Weights of a small transformer language model.
Architecture: LayerNorm before each block, biases, untied embeddings.
Training: a variant of Muon for these matrices, 87M tokens, 5311 steps.
MLP neurons of a small language model. Each row is named by its layer, matrix (up: input weights; down: output weights) and neuron, and shows model dimensions 48-143. Each number is 128 + 32 x the weight over its row's rms, rounded and kept within 0 to 255. Numbers have three digits each.
After each neuron's rows, "fires on" lists the tokens most often at its 100 highest values on Wikipedia text that the model never trained on. A number after a token or word is its count.

L2.up94:090120134139182089105120173150110071167138117114122098195160129131165083145122181080198140128136164130113134169089123155159136071152129129195168153140127131137160150133184139158137120148091115166146175136148086102071146104149135116164140212113148120118203169082176141144132153108128135127
L2.down94:158155103138127157132123140150173109149143098123132103192129124075120131067142134130092149207112165207168109112123154100191185112083144174132157140118123143152149024093173178135145115155143137164109130130115139107092179079087183184188136149085122106095137112125162101121130109124083073103
fires on: " of" 34, " |" 12, "." 10, " among" 8, "po" 8, "Po" 5

L4.up624:122160089184178088186187139146134074093134093094153157114108127211080164117166073156146188158108100133153104144168117168094143110185113142161085113125122115111144121113144137197121061081111097121117165149104171091101106043142133165120089156107122160170089138101164136113143166170120146085
L4.down624:163111114105086164105116143110120089138150109163118017139134140116182090131128147107144104166158058079161202130107152139168119111187141128140169053168161109144149113124078146040091137188092158153160157174184105113151127147157146088126138105135121100132137129130129133134104076066114096176
fires on: "C" 39, " by" 9, " (" 9, "e" 7, "\"" 4

L2.up588:047161092057157115107119166171158148097155141130143145171129109137157113147138124145157149137172143018116145105106137147111097075135137146118164137121099150117124082078129103120085160162152079115131079105083050131131112157100104204149143152135103124133156075153140111092109073148143084116
L2.down588:085148149121157113130191153150180078102145139107126140118112132217177156109110160104137177126123113073108147064128175131121158126139123164162172099129107176139149131068145132140171138141078118152139137122124132117123099135109155183087164108103132189137154087101103145133109086130094148061
fires on: " |" 64, ";" 7, "gg" 5

L7.up109:154098050045061123187149151112144162119128085089137102134150116133142181205104112143146113166147130174159125092115104157134112114097107139144113117105069073208149184128158096126133103105083146082112166153118113146081117139095116141132094136141074070105086161133135099108143140169129149045
L7.down109:119090115165127109166149185149140186170163145137093083122134089150076118077067170121141100194153116122138105102117102119147110146113086094118140188151088220121058119144125179137092104120124122129168144157181041161088153127125146175148128128118100082163094085179046111170139098056127118107
fires on: "D" 20, "s" 18, "ar" 14, "en" 6, " W" 6

L4.up535:147166126056097110100101093143184154128141130114152083150096090141135123165125124163100135138155117090127096110110144128187110062073133142093173130109093128109173149153108170158118146195148123136161132121151123176091179093174133098148169139097134157104128117115142110088124074090102101074
L4.down535:122132136113195112122071114136138147147098136148111082099153144173165211128148079101113122117172135169090135134144076138156159099182147107177116169096156125117134155192101086120082129147087116126048114117150093046152173123141113194102169162116124047095141108101140099112114183127137118128
fires on: " that" 19, "de" 7, " one" 7, " former" 7, "—" 6, " of" 6

L7.up108:109134108099119100116132023147119087071108095134134093106096101119117131119144087156141177118111149147144148214100136149075111078143137168126138121145140146166196130200137142182137078174167108132139171105152184087128131088147095107165123108180124157084131115101111184155125095185134144089
L7.down108:050164133104066092144176070137108116126108131156107106074061159115147109143108104154192150091127136132117163165127150137104163139143142098155157137111136099116140127147042113120070131143159124120137118123128149076155091092130140130109149158110161118095134162140156151133084164150114131121
fires on: " they" 19, "I" 12, "n" 11, "t" 9, " I" 7

L7.up137:127172128048113213121148136050121144161107113134099070131084100118198113106142145134061093157109124137079141139155106076083169140133113140149158168116106124101103141124202135129107110136108072125093122143129107066197117119175158132124123102158151100128111120112083114121147110163138084054
L7.down137:201119161075100098141163135141077017133131102134082037140128150118057090164107139081160142126156099091106151105102165110143170060166128100156164171142102120116105119080129181162064148174106144124121123185153110138151177122211192147088136145076148094143115114130129173101083142155164103150
fires on: "," 79, ";" 4, "-" 4

L7.up600:057138128158128103126108120117171098135148113133106074142183083086127076093105118127160061067124106110155131099118176120108169161169082160127113181175129139171166102079144136157073152142160125141103146172140110115110051047104177112134100123142135153147169137084166093084091087190165088149
L7.down600:124096125137166118077161123140149156111082113146154135189127152135091157128131141067075157165063105139156148151159118157079073138101097171164117151081136141144135142125136156119126107135127134129075113079174116170151102091177084146144067117103136100187104099154147171128089089151197079146
fires on: "," 38, " and" 33, "." 7, " according" 4

L4.up210:136114084061153175149178103104108165157157120121123146146129159130096111180154095127140113160096124098105172170125164082125133141160067132125131108140060153153109117123101114192112100116085143133136126100113105095145142153156110162160161133126057103118058199126098148120088105131168117154
L4.down210:059162116124135110095146151180154105055146129097158109130030153164076148125085099112085132136149093157145150168151126095070142135168191158149106087187143159115062153106190132176149130149066205147084151141097141163142183148136128066123152134124087117153111203176071191117142145152134096111
fires on: "s" 80, "%" 8

L2.up400:138161112137126114153152163126131164137177158119132128114193166134079163121126124175098118138135090097086088123145133127110070118131176148127076113174160187076154161172130138173129089130133143117139097103050117195152120201085095164133150115121131108139082115111172110085138111162122095150
L2.down400:169122109109149147168137131140117149124120143139130137129145186096066103089068140198131151151191132118111140118132136121100135063161121108160085115146045129110129088128148110190153127072180187125135111140127080072115074117134157154160171102130101151093143111125134070137151103132072127163
fires on: " part" 30, " be" 20, " an" 12, " concept" 4, " fact" 4

L2.up68:071131122104103126155121125152113065106160107120128102116128163163096125153149152136101082101036119148144173084140055071141096127143131152104093142136106118130095104140159103164087183144162137049121158154165131189078185154145109161109092099149104132141170164150129137151166107103169117132
L2.down68:085143130077122130118145139155112139148144078172119127072154125133102149107072141110095142110081103122141129156111113083147131181099203169149113144104089141179108143118112139175116118186038068136139157152119127123119194140133111168138082114121162137176165141151117144135106163144126134116
fires on: "ing" 32, " other" 9, " first" 6, " living" 4, " own" 4, " same" 4

L2.up109:117132089149158131152145160128107162145107160076105162163111107077115107113097090152184160159089092144123116110105139133138139095122140102139184109149110125178134125137137119150123095173100077070082124198123106120118153125138114147133163110077165145084141107084086146067112151084167159153
L2.down109:118178196128052083103080128097151146181070134125193135135136142049105108146163122136166202148170097138136094124123172099124093074123137102119135131102136067156139159064164148099109148117125115098079103168131182133113135137157159167079137158078142157130118124157128163107114102113103113120
fires on: " Em" 31, " Har" 11, " Est" 7, "cr" 6, " Bre" 6, " Her" 6

L2.up624:137129132150099130123163167121075126098183166092150114107137096130083162120100124080091128114133154157122064111145131137192063156118106117101173175112131134108106124144179125105216161141099055075153097127093111078130161086103084128083114146206122145144105133099109147116179129130105128103
L2.down624:094142137164139124101151220111180155113125121100148097106171154118135162103181139129083112056154109100130125189136081102171162163154083133139122088095179091132131147134121189146109131129184054078122074130052145090114142146076108140136114169102153165193090106157111089103098143133115148123
fires on: "-" 25, "h" 11, "k" 8, "but" 7, "3" 6, "2" 6

L7.up466:122189156147116128124158121062117187131137182111112175126136118099194147105123096090110138063084134201111119087097115144067174141131175129174172128081120109104111130136170114107136153129150130160101098102112096132141117161104130097089079121110150071103072133145106097084156086116094098092
L7.down466:130169170093050130148079047158123151135131126106108148142080160114121070133095100090135132116154124104098177097122105130160162109128070161145112150172161128099155151202112177114138114146181095106118142116127102070166099161150097116080162129132133135136117109090099136074125102110158151162
fires on: " on" 22, "un" 13, " for" 10, "-" 9

L4.up609:079087089151135108117097144116170161149138136109168098170098126124130146081181150119145152149101074125097113182087144117124124117144157095134167084102158156103155144163121115069182085093166118112111117092109108086128173074125070138113125200172090117112092149184118117118120117126122169137
L4.down609:124124096131087136110115095095117138086131191107122169149172122118120150111071104139196123165104152113074133121058130167110161145147127100138101076132152123113147122109142210158126123118173080159075081098095081079147116146104170124113151107169092125131065116141134110075150129179173121080
fires on: "ly" 15, "3" 14, "4" 14, "5" 9, " to" 7, "0" 7

L4.up527:140159110167104112111108068152123177122131081145106122175139189125093222128125074111077155165099135103130111152142118192142100154104103143100148116035107111096137142100070172095102131131122134166128139103146135068157087160090186090172143138137095100091148074156080181110169154135117143097
L4.down527:138177142117160076166142073129141125177119174137095182099103125146146103142133148111097113082112143105100085130157248175201169145111128102126128065143157107127146105194164153103129070145174108169177119097088136111127138183122161182114161156164136100105153152139099131078132182100129069219
fires on: " under" 16, "'" 15, "9" 14, "1" 8, "\n" 7, ")" 6

L4.up35:119114160094096213076106108137067151117101160168082192156132102146149165161128154092099127097139128159128121102121140101130102155171113155117085160144154093145142097125112144107096051148146088074152109147126108114147062135145137168132104088156147123075237186122128081103126137135128136154
L4.down35:157112116181089129151100150127119085163102097125112069127126136111087165125126090175131129132103107040124142095186078121135094090127158137126143133095122157100139127103112152154176134190137198095095134131159172094092146086148181124112114112090159150066117124130170078155190118176170155131
fires on: " and" 45, " or" 20, " comp" 9, ";" 8

L7.up80:113111125145106114025113130172119101108120127136130101137191123126128142141109184154164169052094120123116192175129128090174130148094135100093113107134145085110128147178135097147103169074102086124160152100175131119145101120175102144131118109129167129119092072136127090131178165143137112208
L7.down80:156125166053076103086133067131110109092117109188148090135103135114172133161124105162172183071087127112167145128094146112065156173100125141116125078131132101103127137149084149140091137138136138132198171119090149150123150133230170131106147163117053104168095121083210140086153148175118148095
fires on: "." 27, "te" 15, "e" 8, "der" 6, "o" 6

L4.up457:111118098089112171140104087122203172165101077162093182174180163155139159153173059165103113118159080144150140137072124109155121142139115127125059163130112104132157133087102063124109100122145150175135218119105165138146109092145134179085088139175168155134151125097078080095148144098098098127
L4.down457:111163180098078169111093139155155053153165128160157157139094189124091153108114152167134154147107145137112116155114113131145077144122103120052161101139101113119105101180104074119154111099140149171114139146118112150109138146091185126070134137150209094186139151093132110109127147149071156188
fires on: " un" 21, ":" 14, " of" 13, "ab" 9, "===" 8

L2.up275:094156121098119127131153161117141080091109099142130101193173060136127140077096099146174163138157138214062157100160171159153074070114176060162112151133124136139108150195137153139142120097136137156149145123126124115163189091169119163157120089104164146061102111076070122170146105112192141110
L2.down275:149122093169113182195111163115041182162107202099168142132143098152174058115122131128146178115132154113118195144114131135160101103130085113143138117166088034071094133199119133107085116132171117151157102167083165196171189121146114059068082132099100106116116124123141139131133167186161075080
fires on: "N" 18, " pro" 14, "pro" 9, "H" 9

L2.up555:113165155113193127106128139160102124145109145107134067156139138116167204113179101173157093099158113148114139094110135118172124120144130071134104114131087194116162138113127148107089104081078090128143104138145071106183205211045135148122105146080145119122133086106140104203140166088105177114
L2.down555:161070143137125137092124186146108083116123141149175106112139136094117116209131107059080137094142133071138125150155102065155127131152097135191152087166154113092107164113082103105157094145073173092117151145087186132103129104132138145137124120150133124160056176174138085189131127090089164069
fires on: " " 25, " of" 24, "th" 16, "-" 10

L2.up107:155120097173159112196148096116105183186096136174133085143099080189157141113186098124164090082134163160188107173113149088145088142114099139147094180114146138126149103157109101087147199130114183130125198102114104145109127105095137128157127126108158116152123164114096130159083099153191126143
L2.down107:096104141117129125225105079159070126137156158173139101130150077055160145090126105162135140178159193116153088156121127130119111115169102124128096110188114137117081140109090123149121098148113120105130157143140175109129121155103110111178175158086153101112142161124179139181190099113139123155
fires on: " I" 28, " Q" 10, "stitute" 5, " Vietnam" 5, " Pakistan" 5

L2.up318:103109082096124152192152177128125147134142151122166077143144133149143101137152186125143105122149139098096149167099153122163106053156152150206112163149146170140106100139126143099149089161171074081070106079134012149124144115139097129158112145172094108093168098054176152074136097135147156072
L2.down318:165105141177126113122152094161166131129118106090139092179130104146127121142146169174093117166121185170115136057151103127212170044104100147174162081122156168162114162161135141122132136125165116147162130174057142132132170073146162123186117145156130137064135098078185127149112097102150090146
fires on: " |" 30, " →" 10, "]" 7, "-" 5, " only" 5, " good" 5

L7.up435:108160040082109122121095082094204103115154128150148122120174131134089187137151144148155152120156144168129091133160162069088144177113085091183064088163089142118151168158124126114165135137155102124117143092157136077125154127096137164135142105129118099129102107090193123175135115105088090084
L7.down435:177157174173129124153095162140161181137094118079130192184094122147124147041118125111085123140141107150157211115114140160160131135120139152063123163081138166094134068112209088126138108133126117091179133135131163126143110094051120140095198098175107097079136195161069129140143116088103153141
fires on: "1" 26, " " 26, " of" 8, " in" 7, "8" 6, "|" 6

L7.up425:103105159114182119152099116145144200098135177146119116101134122124127066125129121146133114102067108066121152130137151092165142119135150189148082119140074100134156044191120147206088163083170128105164114105148157121173168137073099092155116099150108156155108152137123110161142125110157137110
L7.down425:154080165148168140138107173165168144117137200137099156126157105085119105151096087150146103101123069132071123165145091192102149131130103129166156100059146182134136129089150137142127147143116074107118102187169172114121153088165157117072116204154118119099161159113139129103059128089100194063
fires on: " and" 22, "0" 21, "ing" 11, " or" 5, "5" 5

L4.up82:177111154055085160116109154143073145163095119113180176117139118115137114168093159060108121126136093119070109190080141126131132170133129077121138095084124087153107156235118119103149095097112141109164097143146146161110138105141059114140149109076149095172189173132083143070143151116107142131
L4.down82:124145105052106140049183090122100152081073113104116105082117162169131095078102129161156153183154074161124122097090095182189165124154125117167131106114170087160125109137117134181144112107096187131147144131110099132118115103166185138130131117126141076187094124177145157107122122118141112116
fires on: "s" 63, "1" 9, "0" 9, "n" 5

L7.up130:117131128118141130101140115119126109109180163157141143137123130089169111111116114164131143123131186167102096173171121142254145105169093097126145148093163106133194128142075139157112100133109134139193069154133206131120161209083144093138093121142112111137179111150109140114127128110129132057
L7.down130:111105119084140160099115178088149152090144073145132116079086155103120185108128083131077113091117153135127148136135116152112142064164139128156148132150174118106140100184203095098107145141143169162083190105139132137126136101099129162117188124120166169093083138123129191122137107124140102124
fires on: "'" 26, " of" 13, "de" 9, " Team" 8, " train" 7, "S" 7

L4.up414:187141149137114065107163188143160198124081088074120137129080092159120131129167128094057125101134116134139096102158185120144106069101153142141131152112131159078118148149075125134156128092120181156110131149183133138149111102077139146116089142132132115095204137120135162141107200146089083173
L4.down414:058120095129149153148135081157098100088166137127133096130201188119090103096097176095219100117127120156074118102085107113080111139186123119147101143148129158158134099134032133154221179129132133105109133147147111090107084130179125083151113120150110165210128132136122109162104104111127133124
fires on: "'" 15, " The" 13, "al" 8, " and" 7, "ch" 6, "be" 6

L4.up533:093139128119060127081109138085202113122127168153139095136157130162158094116092101087151140113148158157115137179117171114148123148061084121128168132160140105055144138085173130121155075087184091078122147101127099150132123112169134126136074157158127142104161147096074114076136140133143093155
L4.down533:115083168114132155154158125114121142135084140142151134130111132177129113173164122170160116104153097166104116159139103102150065131130104160145113138130133161146145169095137091191079171122162207122086093134096183154147057208176179113128190097110123131135138102132177148142170121084108097129
fires on: "vo" 16, "va" 14, "ca" 13, "mo" 7, "te" 4, "e" 4

L4.up300:106075149091086115126137146137112122140102118135122140109153154082110134098088157045103151158113084059136131153121131162149101179122068076045168103092137114172138174098135129132080109135112091143168159134091209175111162074134160133076183100128101095084125158083075168144177171107166117134
L4.down300:107123107128061151105088156117153121135114115146122171136129133107129162109152118100109140118138143092143160153048127163145160207123126079120132187099144101165116127130122190168087094130157164142141183152084069114113177179126174175118122124127127138101136146186035199176124150125089137146
fires on: "|" 24, "1" 17, "5" 7, " Preced" 6

L4.up109:141121140133083089150161093134137135160147131166127186133096151143172112128114122157092110075128115112128089164108093131127206155103156056160103131138129162174161132131159094150118040140121150208125180079127163094065144173142094122139156157140117177117114075125152122100091117072164106133
L4.down109:089135100164108120172149147130099114173120113128118096138177151076104111035173105097129146144060126143193131093158100131139125136144160150080144134182146134147111130182125110157115129159128171106150137109095136076206107096097052090157154107116083099058121170121144158138092139137169154149
fires on: "en" 27, ":" 6, "or" 6, " called" 6, "th" 6, " of" 6

L4.up427:121128123166152131162102119125179104121099117134108117120117156108128131121154144150077107164123116141123211113136144136121145108155097087142070142014083144130165188148119080121148172084155109113087148094124171150056073110151144158090154199064137148086127055159130167091167115133132122024
L4.down427:192111187128123120134194159072117136120140132102164085149114135123123146133074104082143196162070084059157108099062117123167150132114170130091082136106174149127125143110104123092111097164139174134156148085083185110125153165086095197069116116137157166145139130089164138110127085179060110114
fires on: "our" 22, "-" 16, "or" 13, "r" 6, "l" 5

L4.up230:122146131090088083134201120190122099098175119127132221133135160115127120112095116128112183093168175133119128103103169092130163127172130085123120168141186089114117165114172192182108078154101169132181119144141119097167126099119157145154165107155102093139138116120112145107130089186086084160
L4.down230:184156172138183143113063167134148146132188123129115108155117097139171086114167133172102119108105087122170156129168129146162164114100098123093140132174112099106138135109216126089097071091175066094134125136126116104155154117089169127165156141087090084141123137141072160094146165112097146126
fires on: "1" 17, " of" 15, " Preced" 11, "ü" 9, " Party" 9, "2" 5

L7.up227:106127127182104179162140095137105115135143107081124097141118060122146095115050117178122123106159102165081115131123120106141152127188163134181133119097129077101133080093151130142128082133224110113162182136129167124134117094161090142113136120131107094047103122135137107168117108099147094103
L7.down227:127050147048090223145112107122170140161150123114077040163111125142161070143127101122109087099164097124057126093175125128110168112109118115143165103184139150073158128077139085161152122127042133080129118168105142117113123088108065151103188164110114205102141091143213108137100170132138113128
fires on: "." 89, ".\"" 5, ")." 4

L7.up495:134104136084096186134136120183169124158105118173136166097126148126115100155108143150111120124148114132156076177166118161194123154202117104163127107127157182160133136152138134189101111102132161104104115129143110120173125102110124171157098105168133134136127213094130102142097123096138120117
L7.down495:113164107185144075145136147192138114176126097125113084092061113138083065144083186149119115145119083081137092168142089130102159159109113100168125096193194103112164149133162142082140144136126179128178081130135090152155142145152154089104094065114134102128106126113096156169126140122129114114
fires on: " ex" 23, "s" 14, "2" 14, " New" 6, " •" 5

L4.up181:147123130068095088122153144154120131151166171110131090152164165160065129085136117070160128139137147162112085177092097134154126156106160156111124128059112207094132086127111153114131108137142173116109172124145171110121048164087114161121185111149068255143130128155144126127103132129128129159
L4.down181:134117128063113121127158093107176156153167183159124171121149138160097076082152120164122202111099126150080147142088131112116164144081192144106127124087175081175110120061124144145116103058145072148162160102162093121104093141143147138102083154145115173100137118138103139097124156172135074110
fires on: "\n" 38, "ed" 15, " is" 11, " a" 6, ")" 5, " an" 4

L7.up406:121138104141156153168105093139195087098110144126121113071158038178180120108114120176162150089138103162137129079100171023093185149112115107131143119112097134104156104119148143106130051150139111112197120117150128119176090082143155151149092161149116092185090102123154111171113125119136085084
L7.down406:155066136146167105101148142125099136184107103068175041195074116213139071121152122147103046116179096176121185135119160156133154135137099152186158130111148119104188147164086130149039144109148151097137124090081117093089183127106089103116150162124153123130102135114147131159113142112144106162
fires on: "." 62, "|" 29, "-" 4

L7.up576:123162197137036106123127119124143148110128145140141099085168143105167093180125094174135188071153150111109143122140123115149158106164096152157100202177119151205133122100150114066091110160115129127128162095163146188118118123114146098182142150106088112134197139164147095115133144120166087149
L7.down576:169183109114157133114108151202135118137137160179127174136098117133148116074102129106093136140110121174149090144160241105088110130101120152105152113128179106181097154161140080127142142075094086107059164102157160123174123140096205098182155145121137098106144082213137116162091133121101128142
fires on: "1" 42, "." 11, "5" 9, " |" 7, "\n" 7, "3" 7

L4.up593:176069167097106153068138087118146113057175076152108092097113085120155141114131107082113096135121168136179147129100155107102163144145148138089120132106103158120101128132146119171146116125142152140194163139134120151172104203185169113147182147122128121127133136162136140145170217148125146101
L4.down593:147086106097194111081119117159105122141141095168100101154120177173138117126186154114087067116189127134137133169161179089098097087122108098152167097128154069172113173128132100095060156167112127104165126125126118101098083150103138201175136126182135087141097128134173103143120098099084087165
fires on: " &" 24, " –" 21, " and" 14, " as" 9, "with" 6

L2.up213:131158108145161159107099127106073178173148131065119125220068111126108157131095157173152124149095098196135136129108120195153176100069152165103125132137147095146184146184139119126109085084103171112159112128113138054104144152140203127124127104177150163172128089087125131050070120163170162129
L2.down213:125100106113188115137177184110167107147116121093202126125185135165111223133119135132162147066148096141086097097143144075141147105102134145136107179119111095183150121076146185198176070144132049108061141179131177038132134158136126107115109187151117119149169082126096089150111119148093122093
fires on: "s" 31, "," 29, "'" 7, "able" 4

L4.up620:140181105131166075102139152114131149127094142114122060093124148112134114183130136123098161188087133190090079110164098157151081139095182139091151137113126158108137141138121107150089168168145077127153184185118093088040105059109124167089083137125154077157155170132188159174131119124163114144
L4.down620:152133098195121149078130186125134152174139128095123143127178158078110151142165134097173156134043125154071103138143100148162097123101128123086120097109137093119143149171106095123059133173222101095126149126105164145085147069111105106122189167092127104123106132095143131176119084143184076191
fires on: "a" 17, "bo" 12, "o" 9, "to" 8, "tra" 7, "e" 7

L4.up383:126176107136157168157135132137135086115119185155151120111131107143054092091132204121118206086105163156077078127158097115090180124102126104102033102104171120096132129168097194116075174092179152118191111190121093092092122150179104128088145110128134169074119120122145128125131123127102110096
L4.down383:113157088174083171132097144212115104145179094116091121144098119130144128102101121116139159074107108104109172096181164140101116169146087074156215145121122121185054110152145111136176141145179100115107102117143102117125112135140159168134103128121185139146113166132127232145059090105116066142
fires on: "key" 22, "ang" 12, "nning" 7, "og" 5, "tsu" 4

L4.up340:120094151115110136149119094146080173109097073122150076132101035137140172126119137099126089161146156118139169116117177113102150114113148115121143096117153098140111157145123131176117075151097148154194120134114120172129137171107139165152167116079156145131107107178125116170073187114129191147
L4.down340:099152080085122157190105125145150099092173126120171100166144132140191168083118105093111157118130204139097138160128135106099166084165144157162139108043110135146115156132095104151114105137127119159147139176120138090090058119134168149175077130220071186162102155084147138127086086104064106116
fires on: " and" 64, "," 25, "\"" 4

L4.up380:115125157125097153137121081158157155129084120076105117147215113125132120165213173138122158128096121113095095099132113143158151120115087052132093090093117125120090140096109136126170126102087118141146088139150144149100002135150063147153136141162102116101118140132133135128162114117122168074
L4.down380:107113198066207104158096075136151107120114085119143116083100084174070137141127064130079116114146113100149144110137117129084111092164132151162094063201141122108071142135139161073090132143148147146141105148147122111100113103151128167173118113073153135120149074165095114117125197126130121156
fires on: "or" 25, "r" 10, "tempo" 8, " Born" 7, "ter" 6, "vic" 4

L2.up622:097156121145153107133110149125161051132135124110147160136121107156103109129114114101132136167036160130155123118175111167125140142089082116172163112162120088100112110094098100052155136116174121094109149130137170076156143091137118187158135163086107165163085104122173106104077110126166124176
L2.down622:168121114100158137133094128087112149057126146098167154075115181079083184121156081108123145110133126106084196158133163135123120151179138087079063122108116153206143107136179141131131142106057178150082109090152156143180097150119144096164098145108153091122187106130133157144111072203150097106
fires on: "4" 24, "8" 24, "5" 23, "7" 19

L4.up263:100178089060108133149118110149160126126157185111044141142069160148151089118111136183127113102100165072138105093141072148117129130086115151118141152118159145141120205160086149126126178153064102120123129114102068152140059141088130177123064111150081157134133135129111073140131178124146140167
L4.down263:113119127112109138129168133157184171109138228139115120102187155162103136164107164150154150086134104119149160116126090114168081128125116146141159107151126126112111166112122151102117152154128082165067099116117159192128128095128180166144112124111137178137110167141096165115158142150082092100
fires on: " |" 38, "n" 9, "pos" 5, "ar" 4, "as" 4, "lic" 4

L4.up374:147068192137167083083129149135100151155112096134121077148146145174127137117106183101153255165100137126108158082072116142116102137091167148096132152121167108111114098131107128114175086067151130172161116185141182121115081108134100151102161115082113126077089135135117159142140184117079142107
L4.down374:136127170096086131123164116096133094124126173185162145113093148068069147165109108075150144153086177140127135100033102163089136156115143090193072190146121119134110147103127142142166192131107144131100113117126146097131134110081156049130118142102152215143142123147082170128144139141170166079
fires on: "ed" 36, " first" 7, "\n" 6, " directed" 5, " lost" 5, " taken" 5

L7.up233:114121080109087169076175070096088170055087118132162096085110104080138152121122128112169108144120090077115119132091160130098149143134144119157162142095098202178080174159148100110103135140118123173139181127153122179123108142097124135110080154129141037156141125086148170127161122119110118083
L7.down233:133161161133087095136114107144150117103127154094136109105102128103111106140123142131152138212202128149151121156030131147113082040211121121124127124151150113166109100201160133185135122095130145115166138142194112097194128105133131116084138095141080063126137118111137175105150107082142141083
fires on: "s" 78, "p" 5, "." 4

L7.up189:146111132122137130094147114071103113120134160145181138108117115080143108135205119162186134123089158123128119148133093116103105077175119145085082086148128105187159127157145133133079094131167139096121110135171188160121154139137105106110122124100057160056128172110062118087129095152151084100
L7.down189:120043111152195152157127112148135063128170102146140172145114094105062161155140163093126172087111168162133134141149150117142162160126073161137119145115122083135093131166127109109178150126184148148207143079103100125085162102149106192122115165148193105144109124152022109117110125176091178144
fires on: "S" 36, "R" 13, "M" 10, "G" 6, "A" 5, "1" 5

L4.up534:153141093153114103085165142124182113062096154090116168151136124082135143125130109121082159053078121135141107146135167139092186107123143131162110086110058108117162093152124082078095106164088151102125177158192100162121147098173139088114092120125085133114108133045136129161146151115145081142
L4.down534:075060141111129126114136128173145176102139108030162074075135130166161080118135151136132155192175122143095071109184108074136138159094146119122133135179079068107155133121141119127059167158154124087200104086119128119170083146145061156143098174112133117165099116099130128105126097090143110121
fires on: "g" 19, "r" 9, "ig" 8, "b" 6, "to" 6, "Personal" 5

L7.up10:140140124146092155094146084059104118126152114082170162140110107136142152115149139069129184181083091135167099147095098116112170146161130081120120148133137177123087158121110101068119077130092122093159119130114125165132185129105091124107168195163108106093097134085166111159158158108130124156
L7.down10:104125141162130145119073138137102137141184119155177140125063186092134073144154167125089074109087152120177160136078139157149130163131094168115177105106124126151118153106132105149070155103176214082161077114120083177128116127070165138198141057101124125166148148148146181081144110088124179122
fires on: "s" 54, "p" 9, "ma" 6, "." 5, "a" 4

L4.up212:135076112147105126138088156129131131114088111115171116130159151092159100137047146092106141119120111145100136071067083158127188141116137100137160163098132131185043169128103141131146151142163117120114135117167132196103046153159094163062156172134192174149204139170145099149154165135163115205
L4.down212:093116108186086150101147154167077124119142187110101174165180125148175132150172091101140119164090116140101141065113129163124131115156152121145159098132139110129179186084150155142105103126122054131143102108171127110127151085099098079083101130117090138108144156138126128146177093083157108120
fires on: "al" 20, "ar" 7, "h" 7, "a" 6, "e" 6, "ir" 5

L4.up255:109129112106143108116113120088137134228116155132181041121108126120159177076118166189115128135126125122061121118139135147143141151120125159098148124100165138209106140127150141127130093135177142127083094198131133150150159170052043099089148086120097137130134131098121102083173088129125120125
L4.down255:125092169114146137129077161101142142100140100131114111133126064066143074213101165153131088140156144113148153081145134130100155191120155124105075161100159110120132161125083090123083146163097139135161137136151141107117161116101099139159149149095196141183135144150169130152148129113236094143
fires on: " one" 33, "9" 22, "6" 16, "7" 11, " same" 4

L4.up621:149091140126179119108167174151054081110066089128097109181086119186127152122101066194149163094090134141164192162167115168122083144108163158082146147138101170120110091134133130147149147139114130076077137123160128177127108134085191101115139102088206134180128108140154177094115159198133130134
L4.down621:104107146129096138138146171071073094206101130107178154144152129132108096107109160114128105138149068136120211130054173110170152092166141174123111090126065099078202144137093122103153099178141047108174142150161138064175118143095080105132122061159150102103162085151139154083159124116104147095
fires on: "e" 74, "," 4

L2.up385:088121148089097149099131109089091138124134161112119126091139162094127171127104135112185134126098114071000102169117088158146087160179124124092150129111109111183085150103123154132078140137115098139136151164121052149161171149142151176130160167117111108111106121170099128136120110110146132122
L2.down385:116129150110061139118082123160142155154152135145136056167051125106156115127122155149148204128144134137182166141100168186095137083105108154140179127115104099160072169125077143163112168099115143192147139116172096125125112138096103135107150127137168129099141144160133133137135148129100181138
fires on: "s" 19, "res" 11, " life" 11, " pro" 9, " goals" 6, " Goals" 6

L4.up140:133116149048127160152120164054173134127079107064161130100148163090150154109076185185094094141066115127103176139143129141107107185120166087113111104107137119107145129086136052138084060145164175137088116123087114156148170131149117111156099140046114133106141116114156125121129142095149107077
L4.down140:121121164141209151132081117118106098079086098117129126122050154145157133120084182188113124171162116067175149106165167112139137076092100132230134143143133084143110155113133083105078191127136114140114163176143094158108150120084121142111102131069143111143127094170131103119134114091150143126
fires on: "'" 31, "y" 14, " one" 10, "ance" 6, "3" 5, "6" 4

L4.up5:103109096146167113148166100196139122054090120081081116153186092119156121110100131110127136129163175153149173123106174115050180177113110119134160167138105142142117140137148144146144070097115175130180116161144058100149090144135156150091127107186103151123133125048195160134130090167162136161
L4.down5:157159058125181122157141089130115158123108173112157080131139139108159162069109116161096138102126134197083134131158079069121147142173183106118172174147109129135132135085187098113115051097144125113180095134095124123145114084138129133126071138137150203118116138153117083109085158160134139084
fires on: "ir" 12, "=" 10, " =" 8, "et" 8, ":" 7, "ter" 6